Weights of a small GPT-style language model, trained from scratch on English Wikipedia.
Size: width 384, 6 heads of 64, vocabulary 8192, 31.5M parameters.
Architecture: RMSNorm before each block, rotary positions, no biases in attention or MLP, untied embeddings.
Training: a variant of Muon for these matrices, 709M tokens, 5409 steps.
MLP neurons of a small language model. Each row is named by its layer, matrix (gate and up: input weights) and neuron, and shows model dimensions 96-223. Each number is 128 + 32 x the weight over its row's rms, rounded and kept within 0 to 255. A neuron's up and down rows have the sign that makes its largest values positive.
After each neuron's rows, "fires on" lists the tokens most often at its 100 highest values on Wikipedia text that the model never trained on.

L6.gate252 [169 152 178  96 171 136 105 104 161 136 142 135 104  99 196 146 121 153 139 157  94 179 127 110 184  89 152 108  85  78  96 185  89 163  88 157 168 158 115 128 145 164 116  85  96 112 190 103  60 105 139 133 117  78 138 149 105 119  91  91 164 130 102 148 120 129  96 101 125  90 115 134 150 135 142 144  92 138 116 104 169 132 169 171 220 152  83 126 150  96 157 119  94 149 153  43 135 154 127 164  98 168 115  79 102 166  74 153 117 156 177 162 154 109  92 107  89  74 160 156 138 117 157 103 132 197 186 154]
L6.up252 [154  83 105 108 139 140 156 192 146 202 128  90 127 102 109 185 134 105 118 183 177 149 155 138 150  86 122 140 141 114 114 182  78 175 122 133 208 100 161 185  75 137 113 132 138 113  90 145 120 120 146 130 133  84 168 145 161  97 103  87 146 129 146 101 166 119 181 211  97 189 156 178 100 161 144 157 109 171 145 126 117 143 115 108  93 135  67 110 136  64 151 135 116 165 120 176 165 225 167 172 115 138  80  82 114 115 136 114 138 179 144 134 151  64 139 169  89  95 140 112 202 143 115 190 146 141 155 172]
fires on: " ", " |", "ver", "val", " Vi"

L6.gate1517 [106 135 109  83  86 140  95  83 151 103 189  95 120 123  72 109  75 110 122 183 151 162 131 114 119 175  95 107 183 126 114 131  88 135 110 174 129 148 117 130 120  75 151 131  85 109 124 131 108 112 120 180  65 101 169 186  90 171 115 142 209 160 149 119 150  61 113 125 132 108  79 111 140  71  96 108 111 176 107 182 125 112 105 175  81 117 165  92 130 131  90 114  42 176 152 173 101  98 100  94  95 132 112 126  95 180 109  96  76  78 130 114 140  74  91 111  84 139 124 128 132 114 148 164  94 130 145 132]
L6.up1517 [136 128 115  89 131 151  66 124 143 116 203  76 202 159 122  54  57  94 101 169  87 210 110  55 115 163 134 111 129 101 121 100  70 151 139 182 171 120 147 123 125 118 132 135 100 151  83  80  68 136 183 171  51  78 205  83 121 106 115 187 175 177 162 132 134  93 117  97 141 131 132 103 159 104 120 140  97 176 139 157 152 155 107 156 143 142 136  85  80 158 108 109  94 171 151 163 140  78 118  97 147 132 177 130  51 147  64 132 127  51 158 134 138 155 109  89 169 156 122 121 116 118 147 151  96 123 152  81]
fires on: ".", " −", " +"

L6.gate1886 [142 121  99 120 129 184  99 129 124 122 164 132 108 133 143 170 183 187 187  99 160 122 131  91 133 155 119 136 153  61 134 141 150 130 158 122 129 153 117 139 138 178 130 135 114 178  57 103  79 121 135  96  85 110 158 118 104 127  93 119  95 126 141  63 140 136 108 200  98 152  98 159  81 104 154 174  64 121  95 112 167 134 153 139  95 120 176 110 170  69 129 183 136 132 167  99 195 174 167  91 178 173 143 156 156 149  47 138 138 138  77 150 108 151 164 134 150 181 116 157 125  78 136 149 155 167 152 123]
L6.up1886 [144 114 160  92 132 112 154 132 141 146 187 106 179 197  31  80  94 144 116 132  85 142 127 183  95 166 153  96  75 149  85 153 172 108 171 148 124 111 172 135 164 121 126 153 116 162 105  72 149 113 210 132  99 170 167 127 101  93 170 121 160 157 138 175  74 109 161 146 146  79  53 144 119 149 122  54 145 113 144  92 134  83 100 137 138 151 118 125 128 156  81  72  97  74 103  94  97 103  85 135 173  78 121 136 152 123  95 186  94 191 113 152 164 120 109 152 134  75  43 136 169 118 171 163 178 175 105 118]
fires on: " a", " an", " the", " Japanese"

L6.gate1917 [132 128 100  64 161 136 139 132 122  79 150 122 139 107 122 135 153  79 186 159  91 163 125 135 124 118 155 152 117 145 166 160 132 106 132  79  79  68 129 146 168 111 157 122 126 121 141 118 102  59 103 125 104  90  84 145 155 111 168  87 140 138 126 131 119 136  85  94 100 183 137 160 147 124 207 103  87 163 113 101 147  41  97  92 158 112  81 135 120 117 121 114 148 111  63 105 106 161 158 155  97  99  78 132 118 148  87 153  82 101 157 112 135 138 124 127 103 117  87 154 151 125  44 143 129 172 148 213]
L6.up1917 [138 123 140 145 138  70  76 158 151 114 194 153 161 196 115  68 172 139 110 193  93 101  59 122 105 170 138 112 128 130  65 160 102 138 126 112 118 119 169 116 164 146 170 117  68 134 166 134  89  55 147  95 101 115 155 109 149 100 126 132 113 117 109 139 122 102 112 154 115 129 151 102 149 153 204 135 146 114  99 101 107 122 142 109  55 145 130  81  85  78 116 114  38 134 119 108 107 107  69 129 132 118 213  67 109 128 151 161 149  94 144 131 162 118 157 109 143 130 110 101 123 121 167  61 133 137  87 179]
fires on: " the", " a", " of", "s", "h", " an"

L3.gate552 [ 91 135 136 105 133  88 101 114 127 131 134 157 119 113 100 114 161 129 114  97 110 107 111 131  89 167 149 139  93  87 195 139 119 145 135 102  94 177 202 148 135 158 109 161 126 121  85 111 136 208  85 111 142 131 118  98  69 168 152  52 113  84 131 116 137 184 137 106 118  91 105 166 138  97 118 103 141 150 115 156 108 108 147 101 131 143  86 198 114 152 122 137  89 103 140  87  82  82 159 104 140 133 100 149 166 149 129 115 121 175 154  82 116 153 150 182 153 146 188 134 120 142  58 112 105  86 100 174]
L3.up552 [ 96  80 131 143 117 120 210 170 163 131 164 161  69 128 152  94 141 180 149 112  85 151 102 149 148 142 133 133 160  87 158 136 120 150  76 113 128 106 143 129 107 164 166 146 123 130  93 111 118 123  99  93  94 181  97 139 128 169 147 122 165 142 116 189  75 122 179 106  72 145 169 128 136 112 142 128 159 181 150 106 134 168 136 119 153 134 154 124 148 109 115 132 147 148 190 191  75 131 179  91 141 118 170  62  81 172 122 154 112 116 145 107 129 119 169 115  65 159 173 128 164 116 106 128 138 131 139 108]
fires on: " |", " of", "er", ".", ":", " for"

L6.gate1362 [197 132 130  66  99 159 106 128  94 137 120 139 148 140 139 105 130 232 128 109 126 112 160 110 104 127 150 133 108  57  91 154 125 152 162 107 129 137 106  90 119  77 132 203 145 121 151 135  86 165 104  99 185 107 181 146 166 131  72 148 163 156 154 180 135 205 130 145 104 143  93 133 174  92 123 103 150  66 102 149 166 136 125 174 131  66 132 181 134  78 145 130 153 131 149  98 168 138 102 141  81 147 104 133 143 135 115  75 111 103 162 132 141 138 178 134 129  89 174  97 141 117 166 168  84 146 138 130]
L6.up1362 [165 136 113  95 149 152 165 172 106 127 104 137 166 207 119 113 148 121 159 102 161 159  90 126 127 165 125  95 108 107 122 141 125 113 110  74 133 159 162 121 106 116 126 175 142 162  89 147 155 118 164 103 119 134 174 146 138 171 103 192 143 120 105 152  69 124 132 150 156 123  98 142 113  74 165  96 147 112 140 203 142 129 105 181  79  93 180 164 168 132 146 204  75 191  63 131 106  84 125  84 138 140 100 178 172 126  51 147  66 168 133 106 155 124  67 125 140  89 152 147  96 144 174 164 172  67 138 114]
fires on: " No", " the", " a", ".", "'", " in"

L6.gate1363 [177 180 188 128 126 150 151 147 107 180 108 146 100 127 109 153 188 177 151 101 136 167 105 101 110  87 113 115 150 124 142  45 143 127 142 161 145 188  79 150 110 143 134 109 142 121  95 152 158  98 136 107 110  96 126 100 187 176  91 154 124 134 146 108  85  93 101 116 186  75 110 178 112 113  99 132 136 101 174 134  22 128 131 160 174  61 172 134 131 162 140 140 112  96 134 119 129  87 135  97 116 137  70 120 120 155 105  98  94 121 123 102 142 134 106 171 140 127 159 163 152 119 128 120 137 112 100  61]
L6.up1363 [127 112 111 143 194 128 124 124 146  88 101  83  87 118  69  68 159 100 121 116 107 111 125 115 101 143  89 109 135  98 125 110 144  96 113 152 142 149 148  99 110 107 170  98 115 160 113 156 172  72 135 137  90 135 150 101 135  82 129 179 138 138  72 134 133 149 111 110 183 149  80 111 105  85 164  55 160 138  95 140 205 125 148 169 201 109 115 122 148  90 188 104 133  90 104 133 158 140 184  75 103 112 156 133 116  91 117  97 173 141 183 130  92  93 105 154 117 151 134 121 119 129 146 123 131 152 173 126]
fires on: " \""

L3.gate414 [ 83  90 135 117 103  79 130 123 214 132 196 124  98 148 123 137 127 102 120 147 111 160 104 129  90 115 112 178 125 155 142 125 117  85 177  99 115 203 155 151 102  80 131 119 129 138 123 147 126  72 173  67 102 178 133 106 143 145 127 119 110  68 135 162 121 121 104 116 157  91 143 164 168 138 147 124  81 101 140 124  86 120 148 199 166 117 162 108 122 138 102 104 145 138 101 109  77 106 140 136 147 140 147  85 108 167 135 117 162  80 183 122 190  78  68 175  95 123 121  89 122 151 129 145 164  59 142 106]
L3.up414 [169 113  78  72 186 101  68  90 194 110 161 101 117 172  79  65 121 167 130 140  88  85 171  96 103 154 138 138 119 152 114 149 106  81 129 129 155  73 138 133 108  76  99 103 108 128 190 136 169 124 108 130 113 120 137 174 119 137  85 156 119 122 140 115 141 113  64 121 176 155 135 181 104 120 179 157 154 130 115 130 115 127  96 152  99 102 171 127 147  25 146 149 185 164 105 132 103 149 131 124  98 106 149  82  67 106 158 102 162 133 145 140 152 130 103 117 162 105 130 128 119  89 148  90 148 137  82 155]
fires on: " |", " \"", "the", " New"

L6.gate1450 [107 165 148 126 139  91 117 192  90 126 137 137 155  90 129 149 112 153 161 212 116 127  83 138 146  61  92 153  53 110 190 127 154 161 110 139 137 140 136 144 137  58 132 124 169 128 193 165  63  91 143 178 153 167 136 166 154 180 157  99 129 121  92  72 141  78  97  59 204 125  91 110 147 154 164 156 139 148  73 109 147 128 110 171 169 164 119 161 119 115  98 149 111 101 176 172 128 130 194 136 163 136 106 138  89 135 120  87 128 112 140  94 132 131 103 145 145 131  93  64 125 124  93 161 127 129 188  87]
L6.up1450 [109 146  93 124 174 141 139  91 103 152 121  80 123 175  88 157 162 148 137 140 199 127 149 110 118 148 166 108 125 175 115 130 141 128  64 115 158  80 156 170 130 147 134 178  50  75 139 107 135 123 182  95 116  89 111 115 189 113  86 114  83 188 131  92 111  96 118 143 122 145 128 214 148 102 139  98 121 142 127 155 136  92  78 137  91 203 132 100 105 160 104 116  57 126 141 153 116 151 126 113 103  60 102  99 110 160 120 112 156 168 121 136 116  92 138  78 143 127 162  67 117 107 131 119 149  71  63 133]
fires on: " |", " ", "s", " of"

L6.gate1780 [151  94 122 116 135 177 160 105 115 132 135  80 157 153 117 132 135  98 179  99 112  88 143 114  82 117 173 124 127 122  79 164 106 156  90  94 102 193  83 121  85 120 132 158  95  86 116 152 114 139  88  98 207 190 151 136  42 163  88 121 181 121 182  95 172 146 143  87 102 145 119 146  80 161 155 141 113 114  78 118  97 128  85 101  65 135 175  99 117 142 126 147 108 181 104 125 150 130  89 155 114 178  67 142 116 136  99 132 115 129 208 119 107  72  85 105  92 113 106 115 154 126 145 115 108 129 148 140]
L6.up1780 [111 103 156  86 145 103 186 155 124 103 113  88 156 124 167 113 155 114 142  99 106 117 132 118  60 135 169 151 147 151 100 163 123 123 114 106  72 149  83 136 100 167  78 142  81 125  90 172  84 184 100 104 186 166 101 116  67 163 118 112 156 138 149 127 171 122 135 157 128 153 118 137  70 115  87  95  80  82  71 123 108 102 133  85  77 119 198  88 137 153 187 154 134 166 104 155  91 164  65 143 121 187 112 105  57 154 111 104 119 158 167 109 130  88 132  96 100 178 109  69 192 158 127 127 167 111 169 136]
fires on: "-", " ", ":", " Mac", " United"

L3.gate225 [141 102 127 112 137 113 168 118 128 199 177  79 138 127 131 166 129  97 110 129 141 124 137 134 153 164 135 165  67 167 152  87 158 126 126 104  52 109 192 142 148 157  91 130 171  99 125 123 175 146 115 133 108 148 134 116 116 119 103 172 146 149 134 177 133 137 126 108 153  85  98 148 141 158  73 212  61 166 159 129  93  68  93 140 140 166  67 105 125 162 111  82 143 174 129 114 143  82  96 168 103  76 133 126 118 175 125 178  97 180 143 151 118 115 153 139 134 121 149 126 101 129  90 102 111 156 164 155]
L3.up225 [130  98 104 169 160 175 126 141  97 107 131 165 167 166 169 164 187 116 135 100 148 187 151  84 135  84 106 132 160 117  72 120  96  92 126 185  57  92 102 156 119  89 163 155 110 115 142 105 119 105 160 116 153 114 167 144 104 118 163 123 147  97 181 109 125  79  89 107 100 143 115 153 100 150 136  83 155 126 137  84 104 102 155  69 110 146 138 110 102 145 140 148 126 116 103 128 139  87  99  65  75 126 141 120 168 181 206 157 161 108 160 158 177 127 125 104 147  90 106 128 139 103 127 104 170 115  91 180]
fires on: "en", "se", " most", " first", " of", "s"

L6.gate248 [146  94  96 129 109 148 145 115 204 145  98 177 109 131  95 186 131 145 174 102 135  96 133 167 115 178 108 140 115 123 152 178 121 180 140 129 156 180 109 102  79 203 167 111 172 142 129 110 132 157 100 120 108  76 198 189 155 128 123 172 120  89 142  93 126 126  89 137 115 188 113 101 130  90 132 115  58 143 141 195 115 121 135 120 170 133 155 107 109 150  68 135 100 169 197 114 108  77 157 135  68 118 128 142  93 144 183 142 125 118  83 120 111 174 112 126 126 127 168 180  97  97 127  97 158 130 130 104]
L6.up248 [143 121 131  70 123 191 103 154 165 178 133 129  66 125 131 126  85 136  49 170 128 143 114 161 117 165 110 145 113 157 162 183 141 143  80 114 106 156  95 157  70 126 155 157 192  77 159 143 108 116 129  99 146  69 123 135  77 123 130 152 131  91 165 111 196 151 129 164 108 171  78 178 123  82 106 138 118 114 136 208 135 125 139 111 171 111 155 114 151 173  88  93 162  76 171  98 116 148 146 145 140 119  87  83 161 120 159  85 103 148  96  96 102 136 121 112 154 122 127 162  92  92 177 136 153  71 158 138]
fires on: " |", "-", " –", " ", " to"

L3.gate0 [139 118 157  95 149 107  99 170 146 165 126 120 127 125 107 173 145  89 150 127 123 121 156 156 157 174 129  93 125 113 167 134  73 100  84 139 105 172 168  91 138  88 167 147  94 111 107 190 114 139  80 144  91 107  94 170  82  88 165 165 154  71 132 103  91 131  83 118 134 190 103  90 162  98 137 106 130 153 141 181 125 117  97 114 131  77 153  68 124 108 142 173  91 150 138  56 112 103 179 111 131 182 143 145 125  99 159 107 187  93 179 135 124 135 148 116 117 181 132 134 104 146 138 152 128 181 118 207]
L3.up0 [151  61 153 139 151  80 145  89 114 132 142 158 110 133 108 106 173 131 112 140 146 155 139 186 139 100 133 163  64 154 123  75 144 120 138 116 103 132 124 112  56 180 113 185 166 129 116 151 125  93 144  99 142 154 119 108 105 143 122 108 120 136 142 179  97 164 131 159 180 160 197  92 134 146 102 157 153 167 127 138 160 167  74 134 128 135 117 131 129 122  81 105 111 139 150 125 124 119 151  96 124 115 171 128  39 150 166  80 205 150 157 133 117  88 151  93 128 167 118  62  93 168 102 106 178 144 103 112]
fires on: ":", " title", " titles", " |"

L3.gate1595 [ 94 133 161 107 139  80 206  96 101  69 137 102 129 161  88 162 120 112 155  80  91 131  72 113 157 128  88  58  97 120 124 215 116 194 131 135 164  86  96 112 133 171 151  68 145 142 138 119 164  81 130 130 102 122 113 130 133  59 159 136 111 130  79 189 121 126  87  94 122 135 122 115  75 129 113 134 108 114 114  63 144 149 201 107 148 136 126  85  92 103 117 108 149 122 118 129 172 176 135  88  51 152 165 130 112 115 116 149  80 102 122 103  98 135 103  85 109 111 187 117 187 151 146  84 155 138 121 104]
L3.up1595 [166 136 100 153 195 174 141 203 108 142 160 145 144 139  56 148 121  91 111  95 120 129 108 169 119 113  58 140 146 166  96 140  89  85 101  86  91 140 124 118 154  69 122 140 159 129  94 129 134 114  82 127 171 181 102 138  77 108 154 190 162 121 148  90 142 129 138  73 172  84  37 124 165 116 145 136 132  60  99 122  99 124 123  86  95 141 132 201 149 109 106 121 126 126 139  89 144 107 162 106  83 179 124 104 124 188 126  99  98 117 129 163 121 149 132  95 113 142  88  98 150 134 127 117 124 160 147 116]
fires on: ":", " than", " to", " as", " like"

L3.gate1870 [113  95 117 174  96 122  77 139 102 184 192 187 127 174 105 150  62 163 157 112  84 133 180 153 119 139 105  88  62 103 155 127 140 133 126 134 144 141 138 130 167  94  50 151 161 151 144 119 124 131 180 144 144 143 125 137 120 116 113 121  85 128 181 130 117  94  72 127  86 128 102 104 127 124 174 100 112  93  92 102 122 115 132  99 100 132 125 125 152 157 139 121 132  77 151 124 166 151 114 138 101 179 118 144  56 152 103 155 185 171  50 140 176 143 152 168  97  81  89  82  43 231 147 102 139 158 110 134]
L3.up1870 [122 208 116 148 150 119 132 101 134 101 143 182 178 205 157 181  82 136 158 145 156 118 138  95 195 153 159 178 148 130 164  88 109 129 107 108 115 170 154 121 110 117 112 167 158 118 146  78  62 111 153 155 135  91  73  70 203 190 189 140  97 144 147  88 150 141 158  65 138 112 102  96 135 152 156 109 114  73 163 104 158 130 151 133  75 119 121 103 101 122 116 112 125 107 153 131 116 139 115  91 169 156  93 144  85 118 141 117 145 141 132  87 124  90 150 144 129 118  91 129  87 167 134 146 121 136 177 161]
fires on: " of", " be", " in", ":", " ("

L6.gate801 [ 50 101 146 161 178 127  97 114 131 123 150 108  76 118 133 129 102 113 178  71 128  94 160 156 112  67 135 158 161 105 155 186 136 199 127 143  92  90 148 125 133  83 102 136 129 161 138 134 127 145 129  77 158  87 132  96 153 127 102 147 140  62  99  96  68 158 143 121 171  41 123 149 112 141 149 161  72 172 196 115  65 153 119 110 156 100 120 107 170 155 132 173  89 130 159 116 152 124 207 152 100  96 119 142 133  88 128 121  74 126 124 149 105 159 118 133 141 142 147 121 125 164  99 101 133 122 107  63]
L6.up801 [136 107 129 145 140 124 100 181 100 118 173 156 134 124 108 145 130 170 129 134  80 162 174 115 102 138  45 143 131 104 140 158 155 115  69 174 162 120 198 124 101 120 118  49 130 151 149 110  83 116 148  83 144  94 144 108 109 198 201 147 115  90 147  80  93 152 143 152 155  84  97  98 102  93 171 181 167 122 112 115 129 114 131  63  78  97 120  76  72 128 101 125 109 124 127 106  99 131 162 137 138  79 155  78 121 133 120 152 118 179 140  81 131 107 198 106 144 133 111 166 196 132 169 133 158  34 155 152]
fires on: " |", " of", ";", " to", ":", " for"

L3.gate555 [126 124 135 128 189 132 162 137 129 121 186 135 146 118 124 131 111 135 198 130  96  93 112 136 116 146  73 131 105 122  97 162 118 175 205 113 165 141  66 108 113 113 203 171 101 177 120 154 112 164  58  68 114 129 107 141 103 172  93 162 143 119 112 113  75 171 118  86 153 140  78 158 121  92 131 140 124 168 113  66 126 138 138 101 103 155 152  98 123 151 154 129 190 174 184 115 165 141 170 133 105 135 118 142 105 129  95 120  80 130  75 139  90 145 149 118 170 167 226 128 165 113 132 117 156  68 143 119]
L3.up555 [114 112 134 123  89 167 129  81 130 141  64 109 142 115  66 134 131 147  72 122 126 192 106 157 141  86 120 135 148 152  99 162 106  90  71 104 109 136  99  99 117 126  97 184 155 152 191 174 134  96 161 115 119 112 158 117  81 199 147 127 129 128 135 117 179 190  98 149 154  95 111 137 166 133 134  98 144 128  54 149 123 110 118 134 129 111 173 113 155 125 117 111 127 132 166  96 108 133  85 133 134 139 130 164  85 159 145 124 158 168 117 108  33 124 156  87 126 115  87 115 176 167 196 134 120 120 161 170]
fires on: ":", " by", "-", "s", " to"

L3.gate1389 [ 80 118 151 151 154 119 130 123 133  89 109 164 135 139  92  99 133 167  98 126 133 102 168  93  79 140 141 171 132  96 106 129 132 105 150  73 131  96 148 160 123 102 119 113 168 151 143 149 152 117 173 174 163 176 171  94 136 156  86 178 126 123 112 128 107 183 113  65 144 121 127 130 116 144 135 113 119 126 141 156 102 113 162 186  87 102 154 139 102 166 110  75  67 119 202 157 162 133 119 136 165 145 139 134 139 143 115 115 182 179 135 142 107 161 116 144  40  62 127 127 139 122 163  84 101 147 134 141]
L3.up1389 [104 137 171  97 148 112 125 142 118 121 131  86 153 156 116  94 129  89 155 132 177 121 205 124 146 102 159 136 142 135 126 140 112 126 107 112 117 144 112 184 100 137  89 106 195 125 129 128 104 152 158  98 117 133 201 155 148 104 146 208 127 131 160 113 111 164 124 101 132 122  74 130  72 134 145 172 125  46 157 187 111 155 128 121 120 128  93 126 143 139 145 115 130 164 119  55 132 106 148 167 172 176 161  83 109 129 163 114 128 178 146 144 139 124 144 132 138 127 104 162  45  60 123 219 113 118 138 149]
fires on: " (", "mark", "ive"

L3.gate302 [118  99  74 116  91 116 178  79 195 199 180  67 160 144  99  90 135 165 114 180 138 142 103 163  97 129 109  71 115 156 135 129 120 117 125 121 170 117 121 120  39  90 152 110 109 100 147 165 137  96 215 130 149 144 135 166  67 104  49 155 113 103 134 160  72 127 125  93 159 133 144 140 116 145 123 114  58 154 125 107 100 114 130 115 127 155 105 139  83 147 118 162 105 136 142 134 153 130  77  51  89  94 149  80 116 141 127 148  99 130 163 163  55 134 101 145 183 168 125 120  81 159  80 160  44 130 185 147]
L3.up302 [180 141 132 118 121 138 146 136 162 179 118  90  90 165 130  29 159 146  87 159 111 138 162 138  37 161 160 173 138  95 149 133 108 120 143 125 172 134 106  70 103 110 102 139 105  80 201 132 132  74 153 113 122 177  94 131  94 121  86 121 143 127 157 108 166  77 140 156 111  90 155 122 215 111 186 124 127 126 152 139 161 151 161 100 177 133 173  89  93 116 135 134 144 142  77 150 140 130  91  62 143 129 186 176 115 174 118 195 125 175 147 139  82 156  83 149  96 141  86 136 170 106  46  93 120 129 145 144]
fires on: ".", " States", " World", " American", " America", " France"

L3.gate1002 [188 122 129 142  85 143 174 176 112 117 144 154 101 121 138 113 156 102 130 144 138 155 156 141 106 157 176 129 108  71 103 112 148 171 146 138 123 148 151 164 146 136  83 193  83 119 121  57 156 141 103 145 145 149 104  95 110 191 153  76 109 127 137 177 145 133 103 115 103 133 104 136 101  90 146 132  99 151  89 160 109 114 150 105  87 142  52 187 109  71 143 113 150  37  85  89 131 135 206 186 172  99 132 150 120  87 201  76 108  88 145 120 156 113 166 120 133 154 112 125  95 113 110 154 121 149 176 134]
L3.up1002 [117  81 166  88 136 122  79 153 131 134 123 188 134 137 124 159 109  74  95 120 118  68 160 133 119 127 112  80 176 140 146 143 129 186 111 142 119 138 135 170 123  94 141  90  58 122 130 115 111 160 143 189 107 139  47  95 143 113 141 132 160  79 110 166  95 158  99 143  93 109 140 152 140 123 131 197 144 202 164 143 151 101 132 112 120 130 114 173  69 119 150 100 115 146 144 118 101 109 156 127 194  95 141 155 157 153 147 105  70 100 144 166 188 131 123 217  77 147  95 139  87 154  76 137 147 106 145 144]
fires on: " for", " of", "y"

L6.gate951 [151 106 120 116 133 110  95 169 133 118 126  92 129 124 116 168 140 157  97 165  72 137 130 103 114 103 195 127 110  97 172  85 105 139 126 122 102 104 110  99 134 146 135 165 121 117 158 173 133 141 164 135 178 106  80 137 147 175 110 135  76 188 136 163 149 118 131 152  87 165  78 193 132 120  59  54 169 171  96 111 126 147 151 156 128 162 165 121 154 152 144 120 154 138  57  77 159 177 130 133 144  97  97 118 126 142 112  82 114 116 129 129 172 138 174 191  76 167 123 144 131 118 175 168  85 130 148 163]
L6.up951 [123  71 131 113 170 166 114  91 137  92 159 162 181 168 160 156 139 166 102 121 162 105 106 153 120 141 113 140 155 113 156 104  43 141 141 132  69 126  89 114 146  88 131 143 128 149  97 130  83 175 177 133 179  98 144  93 138 155 167 121 128 165 135 129  96 144 136 121 165 115 120 156 134 139 111 101 159 136 131  91 152  89 135 115 114 133 167 163 159 124 114 192 110 117 118  99 104 160 190  75 151 123 170 143  98 152  93  71 101 131 115 135 155 126 151 167 154 155 202  85 147 153 161 120 101  34 176 148]
fires on: " M", "em", "im", "m", "um", " Em"

L3.gate1464 [104 155  59  95 125  89 116 120 109 139 147 167  75 138 117 113 155 186 124 150 194 124 146 177 124 127 121 121 188 106  74 100 152 176  94 162  90 169 137 122  76 178  93 130 148 114 126 156  79 124 150 121 116 142 138 169 137  97 124 156 175  84 120 131  92 135 113 160 152 191 160 150 105  99 129 129 140 124 126  99 132 114 118  81 121 146 128  84 144 181 116 154 125 137 155 148 145 140 126 152  93 187 207 133 136 216 138 135 123 199  83  84 106 107 157  82 143 159 107 106 131 117 166 154  80  82  75 159]
L3.up1464 [108 176 176  95 168  69  86 108 146 183 135 127 140 114 101  70 144 113 142 137  42 153 132 141 194 125 130 104 130 222 112 108 119  74 150 100  77 135 133 109 144 131 103 125  62 152 147 124 116 157  58 192 186 121 114 114 149 139 124  93 145 116 149 135 187 170  81 132 136 155 182 141 144 158 125 152 117 131  95 169 159 146 126  47 154 126 126 119  66 107 141 154 137 133 151 139 121 151 147 149  99 112 115 114 160 132 130 153  86 168 135 217 164 161 163 183 140 111  92 118  62 141 181 118 128 170 161 123]
fires on: " /", " |", ";", " coach", "4", " ("

L3.gate1266 [103 123 122 152 141 114 151  94  97 139 145 165 146 176 165 113 178 112 135 158 120  90 104 152 124 106 131 175 209 123  98 138 109 131 123  79 128 132 117 156 112 130 126 159 107 126 115 130 125 168 114 147 159 106 156 136 102 172  91  88 135  63 177  90 158 128  96 135 158 107 135  99 141 169 175 136 175 165  82 111  79 104 118 121  60 150 115  82  82 195 184 207 129 113  89 134 109 141 130 111 142  79 135 145 177 131 106 121 131 173 153  97 182  83 159 112 152 144 152 139 161 109 174 174 151 114  94 120]
L3.up1266 [133 141  59 133 187  79 140 127 139 179  97  87 102 154  63  46 157 134  99 132  64 113 123 136 129 111 105 153 155 110 116 104 120  65  96 144 117 128 127 133 147 178 112  66 132 132 145  94 125  89 115  95 130  85  73 119  33 103 136 130 165 124 110 110 128 149 166 146 155 143 101 114 134  98 160 140 112 106 113 122  82 103 137 164 154 112 146  97 142 179 124 120  97 190 221 112 147  78 168 189 128 145 169 172 130 156 124 159 146 134  63 144 117 161 135 147 130  71 117 166  98 111 135 102 109 164 145 151]
fires on: " |", " of", " (", "9", "2", " win"

L3.gate615 [ 86  89 104  96 180 152 141 166 110 139 134  80 137 126 156 151 169 200 155 147 107 148 106 130 165 144 103 124 140 150 106  87 100 153 126 160 125 158 169 210  75 157  91 153 127  64  91 103 134 114 203 178 137  96 152 165 160 175 126 162 141 131 140 121 122 121  95 156 138 106 100 120 185 113 167 154 136 117  64 146 162 150 111 137 105 163 119 167 114 116 148 100 147 136 156 120 154 130 129 111 140  61 148 154 138 137 104 138 119 105  75 141  65 171  61 166 168 119 135 128  91 169 112 152 165 150  95 106]
L3.up615 [ 98 122  97 137 158 171 142 191 110 149 139  88  37 108 126 111 187 150 116 130 147 137 106 149 141 144  95 100  87 163 153 125 102 112 145 121 131 110 137 195 108 171  85 164 163 101  93 142  82 146 123 105 140 105 151 140 154 118 127 106 154 142 127  56 138 137  67 141 159 131 159 166 167 104 128 129 181 149 153 135 205 150 103 182  82 192  90 146  75 155 145  85 126 113 159 174 142 119  91 135 124 108 181 132 128 175 134 154 115 143  96  99  74 151  71 154 108 101 123  97 128 156 140  73 110 163 114 106]
fires on: "s", " to", " of", " from", "ity", "ities"

L6.gate59 [109  40 122 111 129 164 132 127 149 119  96 116 175 168 141 112 113  87 175 202  98 142 177 137 145 213 161 109  87  95 161 170 110 119 122  81 133 141  89 103 116 148 122 102 140 138 130 165 180 132 124 138  81  78 145  85 100 139 107 173 150 125  84 145 161 108 193 177  89 128 140  88 149 125  86 167 103 129 162  87 138 118 171 104 209  99 101 163 179 176 173  91 169 158 140  97 135 147 175  83 173 162 101 153 128 123 107 123 128 165 121 125 171  84 151 124 200 103 130 124  87 164 144  86 178 111 119 138]
L6.up59 [125 109 119 115 134 116 101 114 153 138 154 126 138 110 155 130 137  74 114  90 120 142 132 174 177 159 102 110  94 158 124 118 101  39  98 180 167 112  95 140 127 160 161 143 134 209 100 227 117 119 173 171 169  57 140 143 111 157 142 181 127 175  99 164 169 144 133 130 134 160 152 115 125  95 147 127  65 131  99 176 121  81 115 132 126 118 114 126 138  53 144 113 136 139 105 129 137  95 131 141 177 123  79 129  88 156  68 194  37 160 144  95 161 115 158 139 132 116 152 159 120 123 158 167  68 152 112 107]
fires on: " |", "n", " still", "foot", " long", " Time"